config = dict(
    num_hidden_layers=8,
    hidden_size=512,
    num_attention_heads=8,
    num_key_value_heads=8,
    head_dim=64,
    intermediate_size=2560,
    vocab_size=12892,
    hidden_act='tanh_gelu',
    norm='layernorm',
    norm_place='pre',
    norm_eps=1e-06,
    positions='learned',
    qk_norm=False,
    attn_scale=0.125,
    bias='all',
    tie_word_embeddings=True,
    parallel_block=False,
    init='uniform',
    init_std_qkv=0.0343,
    init_std_o=0.0,
    init_std_up=0.0343,
    init_std_down=0.0,
    optimizer='muon_variant',
    learning_rate=0.0122,
    lr_mult_o=1.5,
    lr_mult_down=1.5,
    beta1=0.9,
    lr_head=0.00649,
    max_grad_norm=1.0,
    warmup_steps=200,
    schedule='wsd',
    decay_fraction=0.736,
    decay_shape='linear',
    final_lr_fraction=0.0,
    batch_tokens=131072,
    max_seq_len=512,
    doc_mask=True,
    train_tokens=1279000000,
    max_steps=9758,
    dataset='wikipedia_en',
)
MLP neurons of a small language model. Each row is named by its layer, matrix (down: output weights) and neuron, and shows model dimensions 64-159. Each number is 128 + 32 x the weight over its row's rms, rounded and kept within 0 to 255. Numbers have three digits each.
A block is one neuron, or neurons of one layer that tend to fire together. After each block is what it responds to, as a language model described it from the Wikipedia text at the highest values.

L2.down224:073132123099098154098107120124116110154094157139072151116158128123181119145164070143103141112144091147064074153108107111172147108153137108087109093151139111158122184089083143117111059166138057104086110167071139171165129106075067117171121130129105108130121104130108100120126132138081115134
L2.down1207:196139157143106186077135096158137107173148097106138141135111064087094072148051122158133126138145093134100095097129117108150169144157111080152154090161171120124167033190156120082129106108133108141208102129138161120114127123092134096149116113167101030145156107137168167090114141112106180067
L2.down1288:144127123169155146131152092170110200146126151177149198073113127098099155170096127114152244152142110139154147158219089147113124140152144131138128120101153118156171083142093044078080135081086106153105185118167146172128115076136147116174122086092151119155136174163179136115111111132110079155
L2.down2199:131175114120122131140108145141081137157098148168118182104081120132161153136108146148159175139203091110135114160090053055152134105201174159143086133109111123101095079151110130114143171141139100068103063094141116143089153124154129101097129104168112151121144137154150129176128159097169101155
Digits inside table numbers. Digits and decimal points in the middle of numbers in Wikipedia tables, mostly vote counts after a thousands comma (17,321; 8,348; 5.89%). Weaker on scattered word pieces.

L2.down214:152128146152119114221180072055180124084167090145089159156126130173098153130117125144110159097132150095172131145096106158094123129058108121116156083126114147105146112167182054101094117109097108168169140139101122140141103124172107159171103109124137198166121139148214161123074142119149120083
L2.down541:137089154060140140117096094078118120147133143181080166108118122110163152096133131169152077115120139164131179106142091050126139114128081140154136130120142073198145135102173123161145153166106111089172094100128087134119179133136105072072136105106093166060080116109114141118165156146122118087
L2.down2163:209140139155206137109092100066139142176177163157068105140107148120130111081146072166160096174159119135159135164145120113139181100158166158074165078156152097145089166062116163132144191107172099109182069124139184071101131141127149083086104128026167162077057101123077141083099145136144092113
L2.down2549:123154104153067104158140175141140136106122098149128140183096111143148082099096105117128127111112144101090146099144066173060118173094228061138163143129138166060109143151151108162162135076130157123105114165117126153127135122094154117116141120095108145112135113078190155121087129112137129081
Date numbers after months. The space or first digits of the year or day number right after a month name in dates, e.g. 21 September 2023, July 27, early 1972.

L2.down827:089104119081106144128125115104149106088117124182076123180120085050124113106172163160151170169098104141164149171102072150167154096156147113114148059127130169098134173225141120111122087181137204144126132128123098154069137171108163151131146087145146174132129070092126094112100137130133131178
L2.down2040:135119177103129153110139151185102129167126100187121149105136090104194148186112139130076104169126067157153202149158159092174150122078099107096121142142199078106142149111127100070117131121111120109093132107057079077125086155140080122184129133093102144145150150081077128076064118128109203081
L2.down2233:150129168193151097137090148150167161119124077118112150154124102117143149146089226140067111151135080163131207186136121144113143180132116162144060166106154065126119169152158113088117065164117156116117152121091098091114122055078107137193120175143088136181130149139168094092115132068173167117
L2.down2326:143167152116170168176162152143095104136159107153065136212055109103110136135136104066139138103148093137134135124093123149138128116123132125123114142118141083205084104124163142071142092162128095067121128188087147213153109177185180161071147118148101172140123130138127162085108137172132102140
Line break before list items. Newlines ending a heading, infobox field or table row when a new list item or row follows, as after "International career" before "- 1994", or "Born: 4 May 1908".

L5.down196:105117074166142083086090138165123136168147143153118131165133152053115117183091105143173098161090134149133077154128155118161136126095145087109111080139158133072144163111130221068091171140069123114156144084156105154107153174096147126161155087144125167139176170174125092139144156137096143163
L5.down315:145119154148072107118110148140130144133134120128173091185114120107123093121082036158132150154061072102121075131110090093121148106141109138109198135128189087182087122088196159119137169128132161139030098078090141122103114133152131211068126151141113129074152146130174158179128158101130150172
L5.down630:143054164133074138091161125146126121129172148161184102129122137126152063107145150122105075076114088115131109142154089102062141097150121152151099090140132110114095170149079145123151121158138179126118106127104078128117154172155146088135161095112089157145085145135119143114121157152086209116
L5.down783:086130090137123144109131130194135182083119101189095077130129093146082124120153089129052107186136145145187109155086135123105147121132137109134132116175175081133147183165131126092100069143092066115156114113137068163169042107102154115135102108156117101092111140146094153122162161106154093090
L5.down1294:162106147136091129131126194158133118095098074142165131118163126121084110070097177157138110068160181136100094146175161093074131073210154132116140141111140161120142099109107151105100107123119091096140093104113075128133127097152156170155138062086097142162076108143148129096128136072178128178
L5.down1607:135105096150087063088154096145128120117098180121049138086126106084119070174186121116194131141126151170154139094088160167113162109157156126138160105085156155149071148164219142158110185075107128146080141092130081142111184164143147094085118126125095163129115132107103133173161152169141160117
L5.down1946:135141167091141120037135143103162146168128138063168117110071105171108189058136165123077119199174116153126130163198130119150143102133165100171072142144133110121148108133133140121139093185098164172190134104120180127180210149113126163102107104104109101120129134206146099184148062127109134095
L5.down1985:144146112064119113116155108146148103154096125111162154137126182090162168108159117133138122165122129126116157146150123107133157154112161160071104141156088115113142114158118112202165082098121094143143109135075081165135149162097126107073109112102079154179137187141126089087180177145089139050
Clause subject after speech verbs. Subject pronouns or the word to that open a subordinate or reported clause after said, that, if, or an opening quote, such as said he, if I, prompted Qatar to.

L3.down208:061111151107114126067195038142167112168141116158132114081095107081134129130153094089130109136130149150128141128116151168167173167142086129126151135034110192124127115133229185138176153114154125103064087131180118105150103184102110122165144092129134076126114114172099163121110106176088102144
L3.down352:106152137060148122130155120182186095117123092159118162082110079127167142160122113116158071143155116092160163198154089118108090140123208108146116107093136136115154136193137111157169135076152124151116113112143160175131176144139151103114143119149129065127110099158166105127154148125055136100
Early words in titles. Tokens just inside a quoted or listed title, song, film or phrase, often its second word or piece, such as You 'Made' Me, 'I' Try, City 'of' Toys.

L5.down75:069127094114134094143121113091145081068136155121157166137111147149093110156138127158128159110118089112131183154130088079123143126114110098114139122190119176137166135019126111078168049127117163146111156113093106102080115194055176095194124143208112121133172128068113058137151127108145169123
L5.down110:117097158138114136129183108098141188145171127096104116129124147144190101084168114160195072104058159145141143170089114079096116189103102107133138128090138191085152133119083058132064130162129152111146132123125088107076077118105076131146118130137123142100147111129109122101068117194145124156
L5.down247:156122130143130132133082137086095114140123142126129112139102186127126145139109136120189113130116047142152106159122132184114122138136144138160171077161150058065083139141118081135053144099161128187133135080129138121139121200093069141101149039108147147108139123115097162111127121105141124077
L5.down537:163119080157113133171119109143136128123101182107143164141100106099103100169100103071081137126113170116159184238182153128100141150116169100139108145079137135033138108116131127121125125152094156098061154153106124195135099134145131130153178173128178101102083153152108116172132109126085097096
L5.down699:154100167122087156054171149111151146121126137135123105081098127189126105136074124117160072118167121139128125087115123084135100161135123171143103057148072127163095116098095179092084111192134140190121132082093167117156168154130119112137150108092172160154127154137092110103138049166080093098
L5.down823:096089146142173115200091039148105144155141124152122166166120093177097160140168162071091113114085153172093104088108199137133137206093128079135099135103150124117192084140148144129100175052150033155121170120146112129087120102101160105112132111083128132099107098087113082105189116137101129107
L5.down908:107139103082139118117150110165158152107105179163156144143156180140132187113126122133143096119130128095117096190182135167093085155116142050153111142160130150143107102133155160161135106141157102174160096087076120115148109118125140075122131158087073136155110053133135092136083173176154106172
L5.down1768:141130137132122133162162148141173160123144113171138125134177099133091120113084047085139136066156133127040118157120177125064106134097087138132097173117098100147085122099079090223077168100168094125069121208134179119085179141154085174164180121192158161124146117140101177145095174102077115132
Mid-number digits in tables. Digit tokens inside multi-digit numbers, mostly right after a thousands comma or decimal point, in table cells like 1,301, 27,205, 102.62, 2:20.

L2.down884:155120176094119115132090127137174174105189124087138140120102139133167165123121125125180130165123148114158094128142109128122148104156161138063133125093088145177117141110086180091198122155139086140178150140145165109151106176116136145160144194124124089105112162141101120114121124111120129150
L2.down1035:142119135104113113136172137160135157184110069167073089077104064110128122010116069159173128129174198155130103122194150153124165116136128151128097080148134114127086138107080120161125112202182102123122115140090112142131145149122127114114165129139072101078125112144114091102185152118140152145
L2.down2010:077120153122134158133135145182104073103116107102177192175118163124115172108086095140182076110158135125115084101108157129162113133091128078160144099143132128169107208201122183103132122180091176159124067173124073144150125131081111053132147143120100173146143123160144137137115208105130153116
L2.down2459:145093153140165074116104182158126152143141084161186134115101112118145126159125151141098071070136163151060090168164134052141105093113185164160119098142129117161076074095098156108157162127146116077093128150158149089091208171091093110112120186148133102127129087142121109128144171123146102141
Clause subject nouns/pronouns. Subject of a subordinate or embedded clause, often a pronoun or plural noun after where, when, that, if or the, as in "where children", "when they", "that he".

L5.down263:074127113128090119140114140172179107113112092126093095143135125117177121164082145126120165145091095109086139115121131155127101138121168140087108138102096140069085079163154098175075107151108176180149127146160113145136155106122178131099137137122159111149101097136132168164099132108107133116
L5.down351:092164143166108124121138089111091150160193181184110124114106150139143138125183135118145117122123136079148121093118114128122146148141125150146115103153109087129140140088141086096159110103124109142124122131128126130115154166146085118141120089182107173163117118149153170128068108154110126110
L5.down533:113116115155102105086152127096111086127138085108122140183150124077180096139126165146128098126094131121155151218117081126122135132170114119149110124129097122169117183148090090091082108167149103125176153155143190115191082152069115115139096127143133118174116086120102158121150205116161162140
L5.down875:123183096155132095133122120175148147061197141172099165111121164113154112128105092109138116139111173143126095180095098134143140105115131145133119119119093196135173123108128197156161107155132122099126184124108105196112178137143104044163095139141132117073154107169070130109155137109165144134
L5.down1369:094114114108115154171129117228173120067089149128123095128148193167118203151077115163095143143088084134122139152143122160102116096121186124109116086100134112110137116180157098102150083101135156119089166073083118167100173118147120125045088178102112112147130069099083139101103139140152073101
L5.down1881:116130152147048155152135196138121109130153128129118131101121124118146062159158078101140126095137096199121111103123115124138162138176099104133139136168134109086151120112153120103127150129181142115099208095124096148070153079095141104135142142138113117124107137094167106163143122085120128095
L5.down2230:060099135125141113131187129143052167159158096116130119095096132086144165048134130165125082151106115105125136159121162116114160140091129213092151095122138127112142144144179115053076152111156069107117194155157126121086148126091162131162069097117160103150110138149167033130146113085138147149
L5.down2419:152112085152112118087159119175115124136116102113179137136157191097168122083121137087106100115093151122135103195097058107179100081131118139175099079121129082176123201093130141170117085178159108166115121137121128102137101122148097121131057180055166087100129120212116190119130108131080097126
Name-completing final pieces. Last word piece finishing a multi-token proper name or number, such as brushfin-ch, Math-ieu, AR 2-91; sometimes suggest(s) after data evidence.

L5.down206:120120135050114133176123099179150128144113132126145205090117160141146135155141096084122152121140150109141145135147181114080104099148133049173127184094142142112142132101150101105113151103131077131096088130182189149117125094109161145159170146114160164110091170168188126125168148155128128100
L5.down354:165106099162151106069189120147231150142141148160082088076177161086140179137153138100168105122182138146094149046125148069174153107135139203083112180108150144147104164112170124159108154154108141151141098099142157157134102125093096134141133069157060110160087128142147084092200124203159173121
L5.down540:152159098078136099134165113159106093055114207092168154086107124114125172157101087140164126179049134120137108101135110118137125183124074176139106155131147166101151178153111151079130107133100171165168086102145158136128128078105102070171140161123130129068117084120119101092146187120161130160
L5.down871:076131118108136104188128119112061148132113146044108179188195086149186126105105138118136151155140173161110086127151074106129182151158117116103160175113106130007142151136129131150103134087140198178190139087146195191143147113108141145158141135170104135099136159138167159131084138122164203171
L5.down1577:080109125148167168126152145129055140169163160097130149150139097145134098127123123128146128146123166112095134128137108124164106192103081087094141182121102148088157139109127092110094138110163109138100099147154130154191114137108159130159158102105124155090131145138137124144156129129112118185
L5.down1747:133129094150086132173154120107123155108180108125157046090072185127125094115051169131167146152110118161094176132140124087124103121091143152135141121109123143129114148152160145141086097044105114181136168116063128157186118161155148090154135099171184145126189112153088116072193156143177170138
L5.down2229:112082076112105149150167105115149133083130157142095092076135102157087187149109169114135112110109155058122127111054138107117066107086158106103117066147161155089138091154099108069162084148100187165081115130118116122177174101095180049092111132177155158100122109156080138178157125111162110153
L5.down2257:097146155110165117163157128118066096129117140053180159115194160194150080174155116166119129120155158119160145101066127165165124145162143149175114140120144158082109166187083084149115127043112132094211082086131140109123151112098125146149132117149174126135083093141081115150081147144080115079
Digits in sequential numbers. Digits inside years and row or list numbers in tables and references, mostly the second digit, as in 2021, 2010–11, 1951; occasionally a name-initial N.

L3.down79:140114088113200137123138130152128126130188120130162176102122090152195169119121144163137108164082127164140117139188106133169117106112134131123165189132211114125138135090151142211141154095186108156110171105097089093056102155147155088118088185123130146118038137157127073111104099190117095138
L3.down2458:145041138091128094138187120146062097146168074157085142130208131154141118137123120182116126117169112156073120153138102144144165112067084114140124110133100103188126091104100104106136110123145116155107079157075109058114109164110128084168135080158111101125132112106142158161163149169150124099
Digits after separators. The first digit after a thousands comma or decimal point in large figures like 220,000, 2,404,905, $62.26, plus some table pipe cells.

L2.down379:149150210082055097129155149086093152111106149133127097074149120116125136019048188059134150076143110143087149141115139116088175067118148142114120124164168137170120116129156140117149107116148103153150089093073086101147159106118171175132103161137114137189147170150089086096140109075163136168
L2.down660:146114119138147082116081100134125106099228126183173133153111143110109138148115162125123108154160183134145146082102083135136123134166104140138109118166129112139125126169139121148174142172136180109158138121190178088110149086074118139107108122158141128130139107175157128094168119046124181173
L2.down684:150069150112154097102163109128137128128117169113122193159134143182108124108125178119117095132119073099066097142141152103132101107150131143114158116115141110120139106091155196189199127138153169186140121131097123096145147082087097142193178125134165128135126128136168095163150183131135089149
L2.down691:121104124129085186111139116111182181109103118117133103084163133097152175119095206112085101158176140134143124157100148159168099116105150127143063120103125163158174049164165159170143056128083024128167096142090080127096107109108080118197128108139160103149095130108137123134183157095123112201
Finite verb after subject. Auxiliary or main finite verb right after a sentence's subject noun or pronoun, mostly has/have/is/had, as in "the club has", "He has", "the quote is".

L2.down152:034164119136083192115126149099102176136074096119134189157163118118147157117172096076155111163157190091149069074109137078107109174093134151132114052099119125163108141130158123088118168142082086082095070186138149185173121105110077094061156127154121135117099061163142123107105097164108148124
L2.down1189:111117113057135064160159114175132114091110137086147171160106163097175133135101168166109097072125152134109135139140111156125151139093144117117179125151168170142148190119163157171112167199112091085128086163162111129101188210170153130152091153150080088154160114135123106146110223157103104168
L2.down1542:106122117071082104086108080124129129142120119173165159134098172100068112112141096086128135113099163123070110096179144079138128148093133146150080109110100161146134149077174108103178129176138151078161131172093147145183156160135142116058140131168163102153084106163113168131116116134124163156
L2.down2183:166189041133154145167137133109113137103109125174127097126136111040136102112129113093129088171157146119070157126110128123114131093102102106091122047146140173172128118107156126132125129157151107075164122132173146132142154158098104155115088158141105137146156189152146064141164124102102182151
Surname-ending word pieces. Final subword fragments that complete a person's surname or name, often in tables and lists, such as Cros-by, Carl-son, Cloon-ey.

L5.down170:178080109094098125180126132111147121147124105166114152092068120166178149138115156147140105083118099048127119169128167129150110109117108110119127106103188109116122153130162152144140176068188094123185124100063114130088143147148134076146149120114101151119070156108076132160109106095149140112
L5.down249:143117117114082058148128143156082086110183151139125170132152074106154136123093157090110155151098138081113119136120116144122159162076151137130123100154142120082111109094139101179124096176118161153107065196164146139111036166127130151118127121119157118198125122109069198076112137168131138162
L5.down366:140157121130127165160148142124127065121101134138124137140109108120181146151125108149126163090114126090096109153121122137057126054108153171154131129123129097144110130159168087135177143122145127156138137106110110136153148117102138117153092161147187132109169114098070116113117137053176143111
L5.down1008:155124137049189181155108137149127042124107078147107142149104133098111100161128131108164215091130136079084148106103134114099122129090089124078136102133138093063153112139108144117154152150156113106124187110136081181117130152129124128137166129116114192117133110168169104125124176148096106137
L5.down1228:095112190144116135087089080160117049075148112076079182098150073144128069149188145092151130136024132143094154138103085078109182084126128146151143065139091107141064108183099109131181117071119130163154161119110104183185089073109099113153096123128124149175134087114123111124149113108147090164
L5.down1505:120121120151128090114136108126157083129080149138115108157077163132139108160083189113144189129086087064182102158121136164118132155127132093146185180094082092117118090112141142084163101115054127122240142152123082151174097102136121107119111195112147142173141114105107154154166118141088085087
L5.down1635:112076100127154107119114144106127146035090084161133157163081173092166046138111133027103111145053123127107122077070185103168143123135157176108185106121104205144143114098096156154105143165100126115089138126113092062104123090159171128145230136141134133152163176131188132169134100110139136200
L5.down1681:129140157071125094083135131107120048163152095086120129160109131070100122129180105131118165131079077119096143050141185121116130152113115161110108117154138116109137066134117120108158116068096128115078086137058081140174158133139141092148160122149142152095174128206163148180163154108133093165
Table cell boundaries. Fires on the pipe or pipe-plus-newline that closes a cell or row in Wikipedia tables, usually after a number (scores, votes, times); also on line breaks ending list items.

L5.down522:159078133186145092135069137120128159174071136098141168152124087112103175103123171116151094107156065103143139121109129152139121102143142174120187148104092081046117153085136165107128175144146145051133105208092121119147172180133147122121176091103099086093117121105134172152085137124071130127
L5.down1223:136073128126149101096169171161105094129112145122113135053145149131151089123132205111145172126111102157148101145145165117132090131114112154140117124146143127110175143109148140098106075122114095085193122125080172127101173059142149124123108091161165053156136090185145185118174123147074147146
L5.down1290:140151154167116151185166161092168126172165147129118132105115083157128181123108103119097185115116081154172128135120140093100155135124086093069105118117141117130171124087187098087130113147076137130143154174091088112064120192118182090045141120107114145151106175134136141168103197097058111076
L5.down1437:089124156115106085141168138093170144087187107165192102118160159119158115153145110175113132063099106117099082076129128143120127130145154138212141086096165128108148196126074086103141154148160113077170130174108150145121158182114161128151154073107121134096143129124117107091086090156135222081
L5.down1685:093104098151164125125130130116156129167100162096150148143097121146135144133148083078113102088094102153075136093128160116152107116114122120140051128116170177099153123130153159095107149151088137050116156077165112117147176121121169106155089177099092164120113166079116138121127142096133116123
L5.down1976:052147169116157106119115098168136142155107171127117096130112145146135105117164168119122123147124070097119183165114072105117161161136168106137065110147129100124140185169139126156188177095090131101101173130094149144146141049146151179103113141114083129113105142079168099096137174120066099155
L5.down2445:104139163153144129134122128133080119153128101089144086119073131138153126121137119102132148106120138112147118152125085114134151156139157101112172178150113184191138115090124133112096117094079121138131181112139131102130171065104115123114120152131147068101113131170128143052186090168125117061
L5.down2526:094149103155130139122176143186113140135146144119129166107147202099102148149077112156153101132101092081171162119113140095085107139076156068101105110157125113088145114153137071177074111103153144117126116163063131142129145134140110133133197158139104146129108141183078215148119130081189137089
Word-initial capital G. Letter G (sometimes S or g) opening a word, often a name after a heading or parenthesis, as in Garcia, Gradina, Greek, Germerode.

L3.down1378:164143122153106124086135135133130109115108136111134055121156165132134129129102137185098126129143123070104116070066169125181138133098154164075087094080180113153077077156114076098141153179168084115137133164102092147187186143154118134125098136146114127125147143113133106143118159128143159126
L3.down2171:096079119103101152172098163099167146122123150130101106115102095129168135148185118143147144203137115087129134089178125161143204176138122155152143135109124117091115146112081071059069147097141123068106172113111083129173085153133160118123107118134218109124168183150120093071146158129234126121
Indefinite article "a". The article " a" (sometimes " A" or a lone "a" word piece) mid-sentence after verbs or prepositions, e.g. "into a mood", "was a professor", "anomic a(phasia)".

L3.down469:133154181101129118113081123119102131137129118150117114092128109118109167090153121101163135163157177212118130129125088111148082124141134162112121173140150081169105216100112097115050139199065076128130108152121131084114183154088084113145116117126121133130132093102117145146140094139122140152
L3.down1021:140194129114156100109142223082150159083113145174119105094128126142141147132159116056175149138156154178104143142063123124129142112118142144104121164173160109114122180116096127137118122128089141118167139132159135135091224133154126072128178108157112068130048167120112129136112160114098159145
Middle digits of years. Inner digits of four-digit 20th-century years (the 9 in 1909 or 1997, the 8 in 1982), in dates, tables and citations.

L2.down311:102159179104123137106166124174132124137083174176107097130101183142047126078175148171118103113147092108129064137111117132142143150164155177125117152138060147128149203104134156151209184182147152110108096165138099119116147167137149172108081064117138147142127108117144182113137133140180190145
L2.down1684:114169059056207076104128083153151112083109115163140153131050109132102165133136109077106158180173109135124161118127127078100128142103068069147118096063171121141152095078135143091140123083116153058131056130080121191150149102100121143150137155101061096086116054154136120142134115154142101166
L2.down1811:132133128087133099063105112190125140099091110146091146126154164106114102100152130150143177147118152093144163101104058107105141183122171154147088080175115084125123127101126145117145160166082143105168097142157105160201140140117099151074125135169123114061111117139112172104125088075186126129
L2.down2507:151128149127115108108106092093118080125117090167161183147117179104071181089099163138085097170129102098097138116068107186146169177103164123094095137149117143137160141132120164142151095166098066167069161097157108158121169086112075127078117104154149135132128126111156145090116151111113147099
Country names and demonyms. Final token or suffix completing a country, nationality or place name, such as Roman-ian, Pakist-ani, United States, British, Israel.

L5.down3:203164070145117120140111125119114108097180139169187137129098094103104163206101119176194098148091167113070144076161156115100127119092136126086135068069101119066138083108120124164120159097078142161112174193189118162093127143141092094136137147155101138112081140154139107165122118096131174146
L5.down253:104183090170140154132027134097094118170172186147075132118133080165067074097063132102144088121097133108092091144144116229110143185102125148118137119130116107102155060090040072115122134097137131126145157149124135107131117179153112149132132134150140157133118120154140092145130157104119123096
L5.down521:130091118145110139162108153113106124143194107083143182096141137141161061134132158121125074138089081158080086150170103121159184119096179109150091135110106127098097035136158126123131086098078095106145168090135120092102137137063144109178107105119156107179126079152106088131093115141126133117
L5.down1554:120125155191072118132097176101085095121097140099132126100095118133088177122172129136149131207165133171161150095097111157194071111164197111137098016071106187186127080126152114146135135102163100079124117114086162171161156143123072155100108133148105119162084070126129102194111167117176065103
L5.down1595:088090134122162104092119139139148129164087109150127136130162084131158041099180175087159152122133172161112142072133089118165132123123127195145146150129137126093098089071110186098092058126077133121146151058098092196159133148160160157133141129106154073097074128140127080220157124160129123093
L5.down2317:166150074139120105166089079173118130103198092153101099137138073191092084141145167145123107134076172128172076119094141088088130142100169157118152125126139061065144167137171067129183086109065108106150063122099065138155150165128154089195080083073132146146089150154127163175127173118113162163
L5.down2401:152141140118149132048116172134066182143199136119097204127134104155130051124137133149145155133124109148157099131135118088129124130116148112116172172015126136102162135149085148137148052122118094120134122085104156113127100131162123117121071123079127151126134059139176077111108127135076114125
L5.down2487:189103183159115110127100141133123142136100106135139113116138141161191129101088105116181072141107147123146085122100085184155130090106115111060153175146179113124173153116128174169098139125138132177046150092174105096155119113202089104099144095115096142153061180130125098148169087213172167150
Predicate-opening copulas and comparatives. Copulas and degree words that open a predicate about the subject, such as is, was, became, more, less, and adverb endings like substantially.

L2.down778:152094119135176130139139155103117109167159112153174154106118136117135128126137118146168081107129081153139157191119056137148134145144153108105172071114153123099103115118162156165112189136103121104116095099168106176060133157148079104106089107140081132108157125129110094074111114104157168142
L2.down1031:163130158197102080161110096130119153132101144111126122105026121141132192142085156134150175151159108143104039114142128075140137104127090094192169105147099088096102151120199101115127154135106103112195148121133165088150127107126107071145032114125125119065153168119105101109178139120119192130
L2.down1708:062130153124158153142073112144094144122146154143126136120142148126111127122142168126139124102131117123121095106119108087012158147183123140178104102069114145102111161160164096074138202101164096104127102168126109128181170101169100112114163106183095127093091074106122151111102125118112124121
L2.down2556:057127147105090121153145127082096100103123124165140135110114107117131099158086068086141113098154060156123160159087131173129147121133116069124150153175160118141162113148151142120101165160092148154103143111178151136092076159128088109134088157105155129112142099120197116165131194146123145174
Initial G and superlative "of". Fires on word-initial G/g/Gu pieces in names and words (Gitone, Gondolin, Guam, gathered), and on "of"/"in" after ranked superlatives like "Best Albums of 2020".

L3.down142:121082114091147130103092099128130126135149120115109148175108132062162100086123133191168140165129105140127169106198080109172167130085144098172130123075120155147143122087135100134111083102152079147127122108140116146152098137051141132150137131220051097125149142167071104126150111208127101124
L3.down981:112136149105138182181148131117146088110113084141101106089119165131080184122128109082166109095096121127121136073115127064101123130198142129119140106159144121129131099142077152163112103098098135125184104166123140170172156059123166122153105135163115129131100136081163108144163128121104121136
Date numbers after months. First digit of a day or year number right after a month name (July 1861, May 18), plus word-internal pieces like Wil-f-rid, view-f-inder, David G-orski.

L3.down330:063149114101158159168185136107104105091122105175129122144116119078159165067175151164170120134165125118156108142118146065136126125131127125107163084162134095133100141144165130131081127131184142129102133138078119127129119149141169146103135127147102112173112146109085128111128039159104156150
L3.down928:127172162147162116147069106106095095186083113139117083189140168164182137058174116128094087181100143122149125152110109096108169130120141101148099115139112129134149146126123083104143169148174109073058081165118138109141079106133120202075153088161160171101136104167108141144156099113166119134
Table cell separators. Column delimiters (pipes, semicolons, dashes, thousands commas) right after a number in a data table row, as in sports or election stats like 2; 0| 1|.

L3.down877:152141089131143106114197185166143100096124149142103122097117134149153188149107195072113129095099115109126132125158147111141099135120126123152116129125120149140146094132147107090126101119131081148122161118160131150164163052095189178117058127148157163090125079134135106081067128118094086159
L3.down1290:095085150086109095112120145130122101084109112092117171162148131141102160157152103156202104103209112149114108145141139101094041161090138126113123107105112153136098103136136184153145147150135110131170077120132120163110077190156168112110116149101126080126062128196108093138167147145131148106
Predicate-role linking words. Copulas and role-assigning words linking a subject to its description, such as as after listed or described, and was, became, named.

L2.down151:133100110174167153124103115096138114145077110153080081185154132126170174141119127150148131083120131102103160118131119156109156120157107157115155139066158097157149094051115115102136107137180101118189133129096092147115152133114141112067116086201134126141188139087157118133106169109167129150
L2.down584:136112108076097101152209137064134049133111117129128148118161142139144202153150146129096161130184059085069098158109147163132152118151162159106135123118126154133137085107137165148195095177136088095057111115097097127139159103080148134136084112150122173068111105092185107064128165144117117182
L2.down896:142168135131152104120081101165220160081172136138123119136112155121122168178146159131091100122168157153101185112131108143144143137104145106110163152125112079088127147167099183067207111084097129124060178090146153157144134128096118135090118124172185162172140171131132061110154076132095153117
L2.down2465:123125111140105098049112108123161125134167095185200106139092131100120101084160154125135125084157116178138107102126149106093145099159181111186129124152138114141057140129141116153105137178251089121165114156144123140152136182144157178133134118092153140170161134082214084153113155143085112120
Article after "in". Indefinite article a (sometimes several, various, many) opening a noun phrase, mostly right after "in": "traded in a trade", "in a 2–2 draw".

L3.down285:109085139090028104138208104118105084098088158135154088166121167100092117112184131161106173096141080174151100178151159130118102126106111129069104151158164141146139154134075183047172127163099094160150121140110103132196163173146104145124105141112073144127140076157092143105083135081175134139
L3.down1844:093137133051040103083171136094099133118106146123096135102127086124104137121156220144155036102084146099101109163095136163084123184149113116147155151198124107124103156089089157109211155125081155059112125067160118145117148157143090112135137043102149154109063161138138172212136142146165148119
Place-name word endings. Final subword pieces that complete multi-token place names (Madagasc-ar, It-aly, Myan-mar, Bomb-ay), plus some sports team names (Celt-ics, Kn-icks).